From a checkpoint of a small transformer trained on Wikipedia: width 320, RMSNorm before each block.
MLP neurons of a small language model. Each row is named by its layer, matrix (gate and up: input weights) and neuron, and shows model dimensions 128-223. Each number is 128 + 32 x the weight over its row's rms, rounded and kept within 0 to 255. Numbers have three digits each. A neuron's up and down rows have the sign that makes its largest values positive.
After each neuron's rows, "fires on" lists the tokens most often at its 100 highest values on Wikipedia text that the model never trained on.

L6.gate303:099132105161106122136118099156120178107144151101118152174134108157126121084168100168169134140124174147152137101118159197137122136111156107172130141143150125114166139131165124123128148123115091166096109074158104126147179057173198150200031106107193155178130091136124126157125085092147183136
L6.up303:139069110131117130128128132153106134123174148132203165161103158146075024134080106151077094208103122060164107177090153114120134100148117117139144054158151120094105126102138108082150068120162168140052195177132187112148129120148131171148081136167107162124100151118153107105174139117136150149
fires on: "(", "'", "time ", "ed", "ashes ", "– "

L7.gate185:141117111063108114110119163112134122128182105186062137108157125169119124138106126117137151149102092184158140111124163087098059158115125155095135139149106060139109091098071127145124124190161120142125148110104107083157137162117159140113118168087145055109081121085153183105139114122098107167
L7.up185:136098154148081093107092159095160116099087136098117138119113104104061100152110126164095118087136158087132100140099116138111090145154065103124119153148084127129116092117153163096132149100106077113114157099143121166149134090104168078146145108119158119169113146131183087122156151120171108119
fires on: "his ", ". ", "of ", "its ", "| ", "' "

L6.gate370:100170105111133182115073117145158140155136091121173125163105127105115115074098115138089137082168150092129120135140159169147146120139133090157159206184093152121157110098126172093058091100115144133143170108149107130104169165122183099192103106161089150093137176172100158128145182139136138100
L6.up370:128100171149162130149141115136085146134110115147077113136145165179072140044094132080079192105139133094088141090123173139091093066106194111132106147172098099115139107119134133143070177157114082136126186078142110090102091168179117138168139109126116129103163058127110167173113090148106086106
fires on: "(", "es", ": ", "; ", "| ", "– "

L6.gate458:180112143146147116112126159136087119161140116163136173105157130121133078099076097142091116180143110133150069140113110147172046101144121122083146107135151132071152079123113136127110133110116144108189150148136180129084221135145135151085178072147128114151119147171182137107136163113073151169
L6.up458:152106143098135102116145140138103127033118115113151128109134153206150124128137102122119121121135081102123112100165136097127065168116164087110098144118154126097094145154103153083159150132136141150102149151043106111154178138157143089179101125104157166148116086140205104106156159126112148096
fires on: "us", "or ", "th ", "-", "tal"

L6.gate771:160147117158123153183179144157178126162171167145130128110130091103086156110095102194144103122118159173156140123080121093111126178144069133060129136101108183092121168095184111172098074114134078123105156120102130141143149091147113142165126174152150144151138160100179037135104112132138124094
L6.up771:181111148120104074146096148071076176196078109117172152101123136091175172149165134107181157149147099119147126111110195111171150159130093121086101141159119131095102159155128139127033155164178104096120149102182126156127114153163150105158126127084140108154191130104137111136105117165153149148
fires on: "us", ",", "/ ", "(", "ator", "– "

L3.gate781:165113073183105094109080184113117160111131164152164128105115082109135127122098106148134162130130165143116195135096143127133090102131158124115137204100133087095111074148063178120103107107141137205163151105179164125151132167172222173120117139118168138076125125164110162139152116156210096102
L3.up781:109127149074110092098129167130194117088103095140125140060129128086163156075123104111139132154121138160090124185088194133136146151162149146149098150091142149069093087120123115131066172136102133113136056154155091064143095095157199118130127111090173130104197132148131191131177133157147157106
fires on: "life ", "received ", "round", "became ", "°", "Cup "

L6.gate203:066111136110174140118086136179143137145118110108126153133072049133127131126157119133171123075153139088107124116147138177087094144120105139150129131147079157137180108132151108140108105082103075128075142136152123120123162123070134115234088150105153110112181174127124137130145145122109152154
L6.up203:103166164144116168120146140165118096191059127113147130094177052073174086149165123145166179148136083099120152109117102091178093149130131091136158079144166118128135118127155140116116151112153154135088110150137124094104166140165140131146072135145123193158108121147108151136121191088155121078
fires on: "(", ", ", "species ", "– ", "show "

L7.gate656:082136188162127066165182068086101127112181141099136126140189148153099090153151086137133156162079102133167163121114144117109157194169112063042180066138176163161175107100130110145166127116172171113107136132129150090076148127156118097167094121078152166054112138113137141111162078132144133154
L7.up656:128122126106119111112123180123091110117172181100136160121090142172197145173116143101078047160152127106136133163178101151072130107108097135125202157099140098144065111095127123206171124115074171160105117162093142078113150171170076099128157107104185114134135102126132076126129111180126085134
fires on: "tr", "str", "of ", "Tr", "and ", "br"

L6.gate592:170151147113126089123189089104095127099107144192121174168124151143111118112136146100073136121060145128104175170174077110077073126144135143103142138093118036070160131154121116071143159134110156172092082132064069131151094131116105164147131139115127141111122067114140105082125121091108099104
L6.up592:133164112153165164091153130135101155063143056132113107108151097148133153147117138146133054133123107119147126071157123118168149152132118121094116123125069131080130121106075189132086114149082165117074093060128189084138169098116181175093088141111150127105106098180179146078144130156153159139
fires on: ") ", ". ", "(", "in", "\n  "

L6.gate26:144150070112142148085121142112072152150154117114147096135203125174138218113155171129108137094101125132153116130147078141130116179148108103089098097118149061154103127123142119150148212173099138096122166143064094062095178118154168193163106153147156119195085111071095116085201123122172127126
L6.up26:126120114137155076195119092065166207138145157128086130187123150122073140148109120146076158081141127092148146102136136168119094161079109112147102129189131101138129091140175108136127170183160100151125115169134139118049098150066101189097118135113083124151112085169066144139166093144145175089
fires on: "y", "p", "s", "hy", "m"

L3.gate201:168168171171063079150114148115143148152126106125138107183118105133112168143103127167105154145150166145137149132117152166122125103171104128121164129107060091114112138122134105055161223135153151135104105121159128172137153198108167148113116097150113017134135131144134182090084115134155097092
L3.up201:113148165184101152180105142105140112120056138093153087130123150086168108136133090179162122132146169126158045158098175166125139144097128114154156166135129169125121144159136063115137134144168132187194162105177159191141078142122115108152118086136145115110186146129108117133130071157120092123
fires on: "is ", "was ", "+", "formerly ", "of "

L7.gate577:182099049102094145099096126136127128112169102140122099151123129183116117144210140146086133155106147161139147129108156105139110105160168097097177126120142086179080089134084084106140095145112169144072156063085137128146169118147039157131117078123132159116118159110096133104137081077141114198
L7.up577:176198124122077120103124119132149151113085117105131179114138102115142077134162108149180103161083122110098166091135115150107169144246089168106127139175157158133158152164109128196149143140143143144106154150143101133071138142111113100122131114124175112069126099163114109090120088087104118173
fires on: "| ", "de ", ".", "of "

L7.gate270:139148138172126116076123088146141145150157143151161131191107125108117074139163098121147146109113096091114163136167186127118097147135126145181085164171119148129132112125122127097184100112097121154086121147135097165137151121135125074162104147119116155109131114136156133143089120087127170094
L7.up270:133146136067137158127137123120127099110103140124120172115128080195151116162110158118132091108142162087142167070134194149096134097162074139109101135163120199129138149099076133130058125168118086164080153152187187124133163107143186099121085107134143118100085182164161126113133125108116142140
fires on: "'", "’"

L6.gate344:198147142155169127096136094098142111077034112117164123175087086154104097090103060127119158140155118137177082117160147131128120083157051114150139159139164113090102122062181124137120134132177107102128110058146098159154064135141114161182149128072141128128110131156126118177111143154069132196
L6.up344:168133118111140174113167169046117132128068180137166104145137125184133144123165157107105133163175208172115119101128119138084107154121122155167137111145156093112109152076142155080109178150151107119155107152063109123098081120152135086196082115100160113206128179148127171157119109152127106151
fires on: "by ", "of ", "to ", "one ", ": ", ") "

L7.gate114:153179127182169195117134140121192163183155115107088064087108074144182122147077111194141105134150141119121082145115153091134132130193094118138130138078094158150173123151157115157102147109111107086111112088099131102153117112147164146130151166101140133141127183157099119127095150163085066113
L7.up114:110083164179091146159116118112076149165138157160099143118182139121124120151117090119146144099089146130122149154107089136159124190068071112122147182140116133155129092213114095097159146165073108199180168087119106164057177126102116126142130111063114076165104069150155192085133168106072082146
fires on: "de ", "of ", "and ", "(", "in "

L7.gate654:042131173088071141114109128119117098146092122113168143134104171116151115132147131080077116111083103067105116106141162122122191108138118106103142091144108107088146082120171098080113121188166095199120133140151082092119128132154108136148088059128091138136137136143108102130119125082094090148
L7.up654:165123150105097137146140145162189126099133157148099100087103131074133100105160103130103098169146188152229126131170069184123165179143143140101117096157120095165125104159095102140081087169166177117114099098189146106106087136117170147140141161063083105120104175157141134145092189116156151097
fires on: "–", "s", "0", "2", ".", "h"

L7.gate200:155109067172130185220118120159085105137149180119076094108141146125147157126157099116126118082152083114154065130127157124155086157150144041138128138117148158173061126100154138125130114100074147130155092098161069149113128132114161109124117111117128130126130133124162107113132112134085110102
L7.up200:109150189149159130154140092101115125082150143096099155103115121168135172084164158099128133113128113080140152152079086144094158111171137130103080117131152143014165153128107094137182138135142136073141158153133104157112153197126116096121128090192155154104156094180171161153115123138145120127
fires on: "==", "on", "| ", "(", "and "

L6.gate724:112069116134185081101068154086128137123137160152144095101102097148099095124145108134099138059132113141077104114127129102165082109206153146095164129135147137104153122112160126120098082091152155106146121094129061111105162162092140138127084127155106108093203198151091133105106120095177134084
L6.up724:122109151076186158102076064124176152113060136116123173178168180128096138096155165106127149125089171129129089089162089126146136170138139138175100156148133132098135132122143115118179063123129105119100147124158134135167202072108181149181122163071116125143124144156097137186134118085133137129
fires on: "; ", ", ", ".", ":"

L6.gate305:072159140095125176140130090101158109156128128150096197101133128106115106112095101204153121087120187151144179153118147145093119157128119116169142231150094128123140113163102122128143107120075121163118163067076120126113193113166143124170170112142087100157116082090119163131105155108126147085
L6.up305:074118145136145131144093114160162165157123086080156140133161106180134143088126169095151138171091139100115117110113150177113100069110105059092096157117119125057118114157185094166075176174170043125071175124195133126142107127110144101153134124110123152197086132139073143204168199158140121117
fires on: "\"", "into ", "'", "run "

L3.gate251:184130100123210120117145139026085146136131107178103140167147071128121141172071068165221192151116117119118115148091098122156111108114166119142078149107149110115166152152066091143096140097117085081122127137157087117160164133141154104158103122146165125201155109122125175186164135166113168180
L3.up251:113143123119206141177150065071171141109184111182165132135084107147131174095081091148159136164083108187116160154132086105166166064154148149122122116141116083142163150149102107136153111130108132104141163084031130130147128164145113115135164123144087097180133110069148167130144125143149133137
fires on: "in", "In", "Mat", "min", "oin", "not"

L6.gate376:122111131120081112164177151107127061104180094120152114120152196077117133168143136174106097091138132162148085160173163150109148118131082150097107071155125137130121133089183144089118080148117088074123119073093103158101130081121103104215113105074131152197174112118130113095157110091186112123
L6.up376:174159172089134125152137169121170112141125150193158200124227103155201098160100097165145150132153189190137141118185143112128115129183150111157121103079118136139131138142138117102104112130125107149126149141118109116106079115090159148124105138114151153159102103091169126085168160139104117189
fires on: ".", "J", "Hi", "H"

L7.gate419:096166184075082130127108110139167095144146128145076158130069150140133157202086110185098122159082076073150132140064148081115142156134153067211130133107098119152087128174179069080159177157116091128112117075088094142103116134136183149152160127112120168095105034190106188116096182127073133144
L7.up419:074093061164185154162150094117111153138128111136098088122136167147138191099114065148147103120136216180155101068082141118098136196126145112076131129075111160132123129128127113112077102172116097109042155156087118109178142123114174124120145181127095173111064164091177111175097124109123124142
fires on: "-", "–", "Japanese "

L7.gate815:180097127096107131142175137129118118096115132194137146142144100144169166139210115071170155105109138179147076109124120137116122103162143156172132144162140120120147127137175160115153160086162171076142161173067105114140182117140138174132091172118112135100164182122093145114106132150141119093
L7.up815:142147146129143161122190073097153137108163093130145167122130105178073114146082097161148112094089142074042118115169153083124122150178102169164122137137107082163064185115091129190148095171152097170113143136174158143164148143136120140185199139149163102135128101146133119168119080056092147153
fires on: "| ", "of ", "/", "(", "for "

L3.gate0:142065100142146211098159127137138133106128147101141119125102092141158073092115103163138177070192107065106050091158172139125110111133155117204139142151141119163118153090129119101159133155138106178107095179108123153158099137125130086126103162135117206116154110137087082172105130164122076127
L3.up0:137098114097120134135139168159128139165153086106091123113089165147132184114108159052106148127150127103116103185187119145114137135170139165153137136119128133134100180068150172130176105098119179185161098140119188118147117136120101170066144152185107141029130129149101116121116115086066106131
fires on: "==", "===", "| "

L3.gate243:075158120136094185163143167140103104113078088175078061097134124088137104104090105134114166133083235114165122108138110101090119124141117066114161173192107145120138119134132050139079192151157148155125094110131124111137136073140093131096115161122098161100118117133128116166081158108122111129
L3.up243:111138107131131153191117151148105073140111103202134091100102153121097186065117138130141128134136239122105131137159130094157123146135174069145135166114124113169169115154139098138113104168151146108122102145116107094141133038112092128144128141165100138124128119138104117126112147150126137116
fires on: "\n\n", "==", "|---|---|---|---|", "- ", "|---|---|", "|---|---|---|"

L6.gate602:153145106149137212111199124112177107048124140112093091160173061085135119078135125150147139111164161117123104118110144088121122207105116168167141139081171107146093135105127132142131142099168067136107109143162061101106135064095137118147097159092131118143131115102179123168125169114111154175
L6.up602:135133149102130129145062138105096175106114104128107121064087124112129180115125157150123188127119123092115132172134069109104093080127143130093093114103155127094117143139142127159158189134096144179171130202104127130129098168101112104139084179113113155112161121166146125113123052159152125076
fires on: "=="

L7.gate695:167161131117120140099136185072135114149188115163140137113109138150152094121101099066139120105149061100167117101145172061164113106092130104116168141139150096090116155085166122122106099126098128126100086173102121119132170200106129123090154129119093153169110116144124090178101148157131140126
L7.up695:162154204146154096158134109119052091117111098139117124169107131116124148125186159111063130101166089126152104179101132166150120115063121090132110128164168114141142162109168090187107174130120091146119101156087097125146091148094133149169088127177192074132178087225092171148135126131144138152
fires on: "iz", "or", "us", "as "

L6.gate796:046175174145137108155098143112148118179138092099112103201107161126107123110153152128104155105094101094100189120109088113086190123145064138132173104116135141152158119150115148125173155163072119201135138149130090134158154181142104181135142082054148165068178165120135137098056077154091124068
L6.up796:098111149122187149148148108146153118129122095067012141175078170143206111139062089163120132082129156128114084095126125127132109135147158100139155165105071083156141117163088135137098074132079200123111182101094103141108147134130111101126195143167094124133134109109169135138127129107101153122
fires on: "N ", "-", "of ", "aged ", "de ", "0 "

L7.gate33:151080145129125146039114168075088136090135162149121087131123121107110192153100112127098148110110162184138111112125144096156127102150159077158170136071159133119091115141148115090148213104094132125098169071092166093130081117158183141081159135140136127081134124180088162137156157085160097138
L7.up33:112133105140168146107128143146115152168146151077149094139059152113158136149108100140138084107121148142118180158190123139163143133131086103085105192110107155116124084119149070189145158119113148113077136185098063146153099112068177176085087146114120071101104132146110120084140114099121095118
fires on: "S", "in ", "Date ", "August ", ". ", "on "

L6.gate23:127166145157079094141104118106104145118098111237088140155193186127093123160114111125135208161127115109144160196122129105075091099138115105078112119109094146074141071164105111071145173102133150148091153129133121134097108188150104151116102114174128073094137149133148126129174085116141089173
L6.up23:143133174147105135206186145172161110054125106095129174159155129096138115154053114128181169143144109133114074108084114098106127140112060193110102124141124135201160078082096126129141189149097089107066122140149131132122107114086095131144161177090121150163115120204148116165147165177161114171
fires on: "and ", "'", "s ", "to ", "of ", "."

L7.gate103:177145128158174180101103152201145122160120116143118188125128080157072118080126134146150157078137174141171104121140153092116155099208115132150166165126086145109101109104168155152085112122149111092123116149117115170103120158093098145130091132142117114121151130150114143133123156100156073152
L7.up103:198110173127126142161116089126119144086090146124104176122113125133134139164089153091158138150141152086153095104105114083127108165169150087165109117131158122097134137119123140071186144125173115176174104172145087134084136161116149107104152157103108143145099139137127133124066181061117073065
fires on: "a", "on ", "'", ": ", "by ", "x "

L3.gate706:091122097080090123129093114157102109168164094087180115113064173128156151130124098076142116111131166148154158185105131127062138151116068158161113137092104077150100098120122106172106093119148138117123158105139133154167085127116162054076049146110077103192110102159146130141178115096101085198
L3.up706:124156146140160127086129115178204108124134067069129109106156088152103159148138135164112173090173147061082167122145112104112085113096130131154186118174074135190150166101108158148121174170149077144161116145136141123150135117106141100118164158094108100108157117188118127197115171121088100088
fires on: "many ", "few ", "most ", "large ", "000 ", "% "

L7.gate188:142107076108093101096152170129071101175119136172141093149100086111175194152185124122173143121172110152165125141166169183146134152145153126098135174136167171111119110118146126097125114035115144142119168106121095106126166151151121169120096144101140113084159111083092084053110125117141162155
L7.up188:137130123129104154097128048112158183098132145112136079099078129118111134091139167082165096131078151137174134156116137121164085122190087117122138088146093115111095192128138132113130146106085127144193103133130080093107183126103116170125138162111133099092163117121095132064070143099135202101
fires on: ", ", "| ", "ova", "\""

L6.gate636:129131126122096161099101166136086131157059131100099128149080123114148145129141091098112128128150136156198037145105200170108092088146090103146201133138053132094113123126107114115142116087133102145125124164175138188114097118159100122098125139146093154134123126111131099141098184089132101144
L6.up636:132098189129142072105095153140121118123118108145130124114103153175175055139114160118108072128087114085097110102125122147126180078115082153123178170136150110144107093149132138164158151087134109170144137101152195182075178131161172069148128060141129173102140107128118156166086138099139150184
fires on: "-", "'", "int", "(\"", "red"

L7.gate21:063083062069122124116104158103138142131080129130121118127089121126086188163121122145108132133175106097148094073089164102173154100154199142131103148129159158123143151096151130142143206143122149181111166114155092116101146097157133128154110138081088162123136091096096156114100114086195093096
L7.up21:068170133141152154127094129154115166145169141129158094114135053108172079136203125085117054114103131057180182138115158090137124115163137147132159126069125137118141150143094124146092148145170134137136161122123160116118083120177096162111052158152098104127157158128161162128082119118141099121
fires on: ", "

L7.gate35:152195121140136108083111122109137183177102120188083153153110164132091166111145121141076194132098129131162112109158110110126133101106113128080158158123115084070172136092213129120128122171104174162106161106171153184142117150091113122139134119161088119170153124112124154134100148109168052151
L7.up35:133137153170149152221109139116137173099149113130103112141147115121067149170165130158086106063168142129116166141113155126160123112143145138174126175127122121164112098088186103186150106142152073096117104137143174097163112079125139175163150154143101125166153202194121143121128147115097142044
fires on: "on ", "On ", "of "

L7.gate31:136146129050191117123164104138161143132082127096147128128134149114140124147145109148134198086169144112117121151118125205112138105167124188167140167141193132144120149153113128132151108083110138167128115090118147108109138064174172125159105079070126098100141137167081156117128079130154161062
L7.up31:113182176132151101155065093127117101124090142123090137147102128062111112119122041117134129122188105163171078078089148101120150190121186084146151127106133134117132139132134127127173134144136098176106163103084092161121113045166119095087115150154135194092138084086107068112167143098098108112
fires on: "by ", "received ", ", ", "the ", "at ", "Gold "

L3.gate688:105164129159164182074130239117117122119109099105064146119083183109013133101109150057133197132127161155137148089124159127130165213165123086127103154115113035121090130103094111134092121134130102106139132152110120177135128110111108104145135117124145108076147137146116161129110157146121100136
L3.up688:122107177150169091110121135096200125115154144122125137176147110181139093111106178142117144112147126105098132134120158186088099066117165105061169155152046189122137119186110129150133155111114132067086171094174146119133144118143146109198138165124125112110113142123076144087105176103143133135
fires on: "L ", ": ", "\n", ":", "- "

L7.gate449:140132123179170180102088136153171125128184111097106104137157116121086108145172153210092132073141151106161133126131200170068115135151140089184105142156115140120117113105149112140112114130101136167137123056133101090233148159107178152169126127134110157134172169233175138162160119177095137186
L7.up449:113096108162144078129154101151126128067095126181099176119164102092103116151109149086189139179091145116121137135098130115141114154105141127151056097108144178152146128198153130112113145121128084144084183089115080133143122128098083075211114140126135118157138169105085119111198137096092157115
fires on: "to ", "(", "not "

L3.gate173:102165107119150107069161156118151158127113148182143162138170077105063179197126081180117073168110114162101188145103118188126080166158134091149095076131101151130102164128105124123112109141154107158109143071117112188136188103155143143129130125123170152126145098107137064118162133143151108119
L3.up173:164130142183140109136046158080169102139121144084125136135198158099118111172045082176152137146080158154106184184147139147110165168132159124159167105106066149115146036124140090186134158116114085140124164085143153119103140174118107160148139094124153134087153078117091099107147208202156176144
fires on: "- ", "code", "result", ": ", "singles ", "it "

L6.gate377:172118116128102103098096123120152156126141116137117140171079127113104107114162079170100083161120135152170066136154200120123112147129180139141124156142184131118108097115133067110131104076073124121064153117100129126105171131190182127154101132103094138127134138122117165129086171016099084110
L6.up377:150154095095167171114122160169168121170068052106186117145140131130113120173114177116107113107121169115140095144095125167123097161152081126203108117058111122132051125122121178123013136099131073101142129083130154158071115151150107095204083160095134133197142123153148108214130130166135121145
fires on: ", "

L6.gate406:097121131062163151130107102108153163141089123106165101123096083095076119174137067114131151114100113179138089134191167175124130169110119130140193128161120135113120058120117153117137125107156152086076171096117110182145203109108204153109101127102122123134117123120051129093145198083125144102
L6.up406:149129120117141063127085095079160163137115131117142061123112142153128118150163112136114082130130117124185094185108121188183101089183159158156112105113231173109141128139136152120143095079142118145198090145097095096134139074156115172109157131060148138147146129122129099150116130149182149116
fires on: ".", ").", ".\""

L3.gate678:132150107163099125097114093103138187103091105163071103150152092142114132156098105156162229104096135098097139098134097158118162125150166149135169106080178091114110141162168105069096092152172192205139128148150148080085128116110168192081136154088072106096102115146132116158124164133153145135
L3.up678:098126168073118113080119086112160113112131113155134168149136142120103154130109083146108151119161156140111136130108087132155165169160203139112140078121135033124136113163161183086086078116134170185073169159107159144142149066083169127127164168133089122146150137199129121147092107131149140082
fires on: "received ", "became ", "- ", "gained ", "signed ", "Z"

L3.gate407:139137161170090176069125163127155136115120112062076133134117086138090083080178165082116071129172172131123148131188094134115057093116098063176123094121131143099135131119107104168040165080109097089088084132151134100090109112106127144075135108144146144152163093124083132184130122171102172142
L3.up407:144187165114155159154102172119089121119055112149159108098127128090066109057151050136109161099094129073121122135164118110138160142127157175132098174111161082080082106085177133108143124167134111080091108118165107140153140174142096118103127156126135126106123141190136122071130118099102148158
fires on: "==", "== ", "it ", "- "

L6.gate624:129151111149138117071120137077152145084104081148127095124162108159149167150165093112094116082140105169135163062153131108105132135093164076106099104123150066123106153125148079145083130109112126100100150107119184046175115154132124141155132124134139114160103116163124102095119136131154088129
L6.up624:133105150094091132149069133170146125129188122127134121084156133155170176074165130187131138086157144113173112144121121132123154086140142149140104075120078108107098098137105169118179146180149117161122088117145136073115095129124122126127067123165127059110140173162157158142087074116178175091
fires on: "with ", "m", "ol", "p", "ș"

L6.gate424:122113188164126170116126102069131176136145109129129122192119122133150070091113111146090143104081108147158150092173119114129176185107181147112124147129097085122077081202105113061101116134123147193148177097153156099194124117102141124097174114121106124130140110136105156055189102034082114185
L6.up424:115133119123143146128162117102073127132157110111144110186202161145154140134130096160082096148106120095102180079218115098107193173137187137137138146176172122093131149131156133100107140172135101146090112152130139117096128116198126114115160116106154118104141164141110144078155074074106111154
fires on: "a ", "and ", "its ", "br", "dr"

L6.gate515:099136163119103192127158112148146124104097175088141070190133134091167088070104162117121168210104089086120122134138175143126171152167090160147134112163148104151113124173067130113160124130145173184122114131080120150127215115117170154137094161119138168111144150123156146140177185128140104157
L6.up515:152102144149163185103103136161106159117153121080136082180109148162089098112127123166152198133135132118132129120120181079141128136115158088129136099107091127140065108082132197109155138135162092137149113167070113150137245130160115091166110086131107113130097078122185137158141157146165171160
fires on: "from ", "us", "ons"

L7.gate393:069141110107108102121141135100158061098120088101072158106101168146153112025113109134087213088106077185138129110079197112063089112157133111141168098075154087064147127126149132097127067120121083105074116128100107096104139106153130129195133089150078170177169124174117110141086154126070106093
L7.up393:173118130141147114158116083092075119130117161116129176173177126142131142126116075113138124094135125178092171164084120153125155184141117140185141142059112105095131137163150161109173109059123119099164145166157134171166116117159126098190104142161142145141137071092114125132091097126093133133
fires on: "the ", "\"", ", "

L3.gate530:142054130120156150153093094122103160138107113168075086120145190138158145105070122104144163145095061121137105084102156128070130192149141119142171109136180132083178119183139098097152097145102124150116162131120179065147127184081094142119129147120139092130098119116124174149114181114082097137
L3.up530:126020129125171148162132073093097114119065106159172130128119086108165175146074140101134177138136079109147113142080127148075095131153107102170161131156163119118135147161141111127118127149164134128128186118152149080158070143099144085075161108167126131151178142105105162148125117128144122184
fires on: "du", "Su", "Lu", "Tu", "mu"

L7.gate102:130127165100165133133155103160118125132096103088124106113076102138109085104075085120074126148160101159141183117151114137110110088113153077114101130181093109089134107110090093191086128129172145131106134151161093080133168116119185105197028145115177126094065115181139132112178177154114162112
L7.up102:099096100125146117136131146089132108143127110087086167110059146151113143156119158075039130081092169099099149145084136096120173085154123093124130106150090194117146163081162088111140158137141162110148161136121164206096159106191172132174146108185132148072084126114073105111118092144126177169
fires on: "(", "; ", "188", ": ", "also "

L7.gate313:169150124068108134147139090156141094140100055165118136165114118169087122077141120135149149157085091086146133109131149122156067066145200122102165196101107128121091144152143120192142137104066136154151111125144086133129071055104141099148168081112137144134095100153144172077126184072124126117
L7.up313:135144118106094113113088147076088177116134107095111133152136112050111141198143112145166130124045104156150182153078130082143135138100133140103101107140168110193162181172086139165176130160086193144149088147152090116120140112117089119126126144123121078156086087065155146105164131133185146164
fires on: ". ", "ul", ",", "ian"

L7.gate371:016174121145173175111129138174169098127080088082159143145144188111121182097110162109098165106126200161117131157107150142138128117158125148119109111158090088120114081068096160146220067163096151133134155138116099145109125137113102129088134147112109101181117166145093125134115163132099126101
L7.up371:068127166160122210126103155204115144184095125082085152120111150110103147129088159159082100101161153079092144147168166226135149159148156160092136136074129156175134093061150167119137122096099096122144165214158140155117149076111176117102082156147084085122074160198158168097141146165133151131
fires on: "of ", "ber", "the ", ".", "among "

L7.gate266:132144126133113198085092119104168160146105087183147125139120149109132126125142119091098123115125055171181175133101152145105117134122076128108119143112113134120095113122167078146158135156153094144172122037122103161145125145183135176113137121097134141106124151166131144110172096106169104203
L7.up266:125161086120119148102039166127134110104127106135124130059161146165163124089117144156133110181111090079132176135158170145098165115121119076122126149173129123125130164142119113131090152154135061096141082143079085134120116122140073159101131127145140151180111151120078162110135150154144104178
fires on: "| ", ":", "by ", "°", "of "

L3.gate734:133132074152158092071163144115171121159179163109098114158121095132062125153170157183074127105126132060123170132101168148123081146169152168130066193172152080104120104105100105126084131174138159172073148110066115174170137131144136181083163140120159169162112133153133152120084189151148143120
L3.up734:127095125125189090186079125152180091114113079099173120178196113134103134160123189143108097111111184118101145181089184150111123129149145154160153138169099146153116158110103119133086108156153138165138166130081121109138107099165146191102127101123155131141157145128169131112114170092131134087
fires on: "- ", "independence ", ": ", "Islam", "al", "death "

L7.gate770:114082154079117194046198111141124197104154121112124126110182166158093069102157085070089117121099112176142156152110134124161108104128145184098150154144124067085095113142106164153136133051140167156186154157182118121093133131136133161113097140121171132090126138152144132125141122129135079132
L7.up770:134078137153098132103147128101163117102168094164132136144087149113128126156164123118124177097114161178070139120142127101160136071128131083101184188165119087116150050157180120094096128116184115132114173163121100145079104123159132105177079105116145146140158131101147133160141211141162133202
fires on: "\"", "as ", "s ", "for ", ": ", "declared "

L6.gate387:178132103108193098122109131101161161095175116096177082208103074130140149098104103188143176097136087173139108139144168160096117133170174157169129106157086111115126094111113104107145091078158109113118177110120144187116121105146176169129093144118144071102128140143083094102102166132151153135
L6.up387:173116104090161114124093112115145099145124176117183173128146119138116126177177122076136102161134064154042144150123128131100104164147126239144104160094095085137074160138107083177199140143162174117142106106068156153209167116118216132140123137109165140173085060125138157058155134130099102156
fires on: "\n", ".", "- "

L7.gate357:143152114155141162115152179113124126177096127114114095118104142141179092135138128167141132102090140091126102081148151161151111117136133126117160143106086109069095127113104150145078113121151117127113157099099152135098163094135087125127188136160100112137152082112145065145081151185129129146
L7.up357:106151145129160098155188115157098135131155158123188159113143101172154152160137107127149105072088148130154123138084081126155119137137129163139107100065110146113106208087144126140166167126133133069046132173129138169125122102155100109186166138149132197111104105107182062128099123138107167132
fires on: "–", "part ", "9 ", "8 "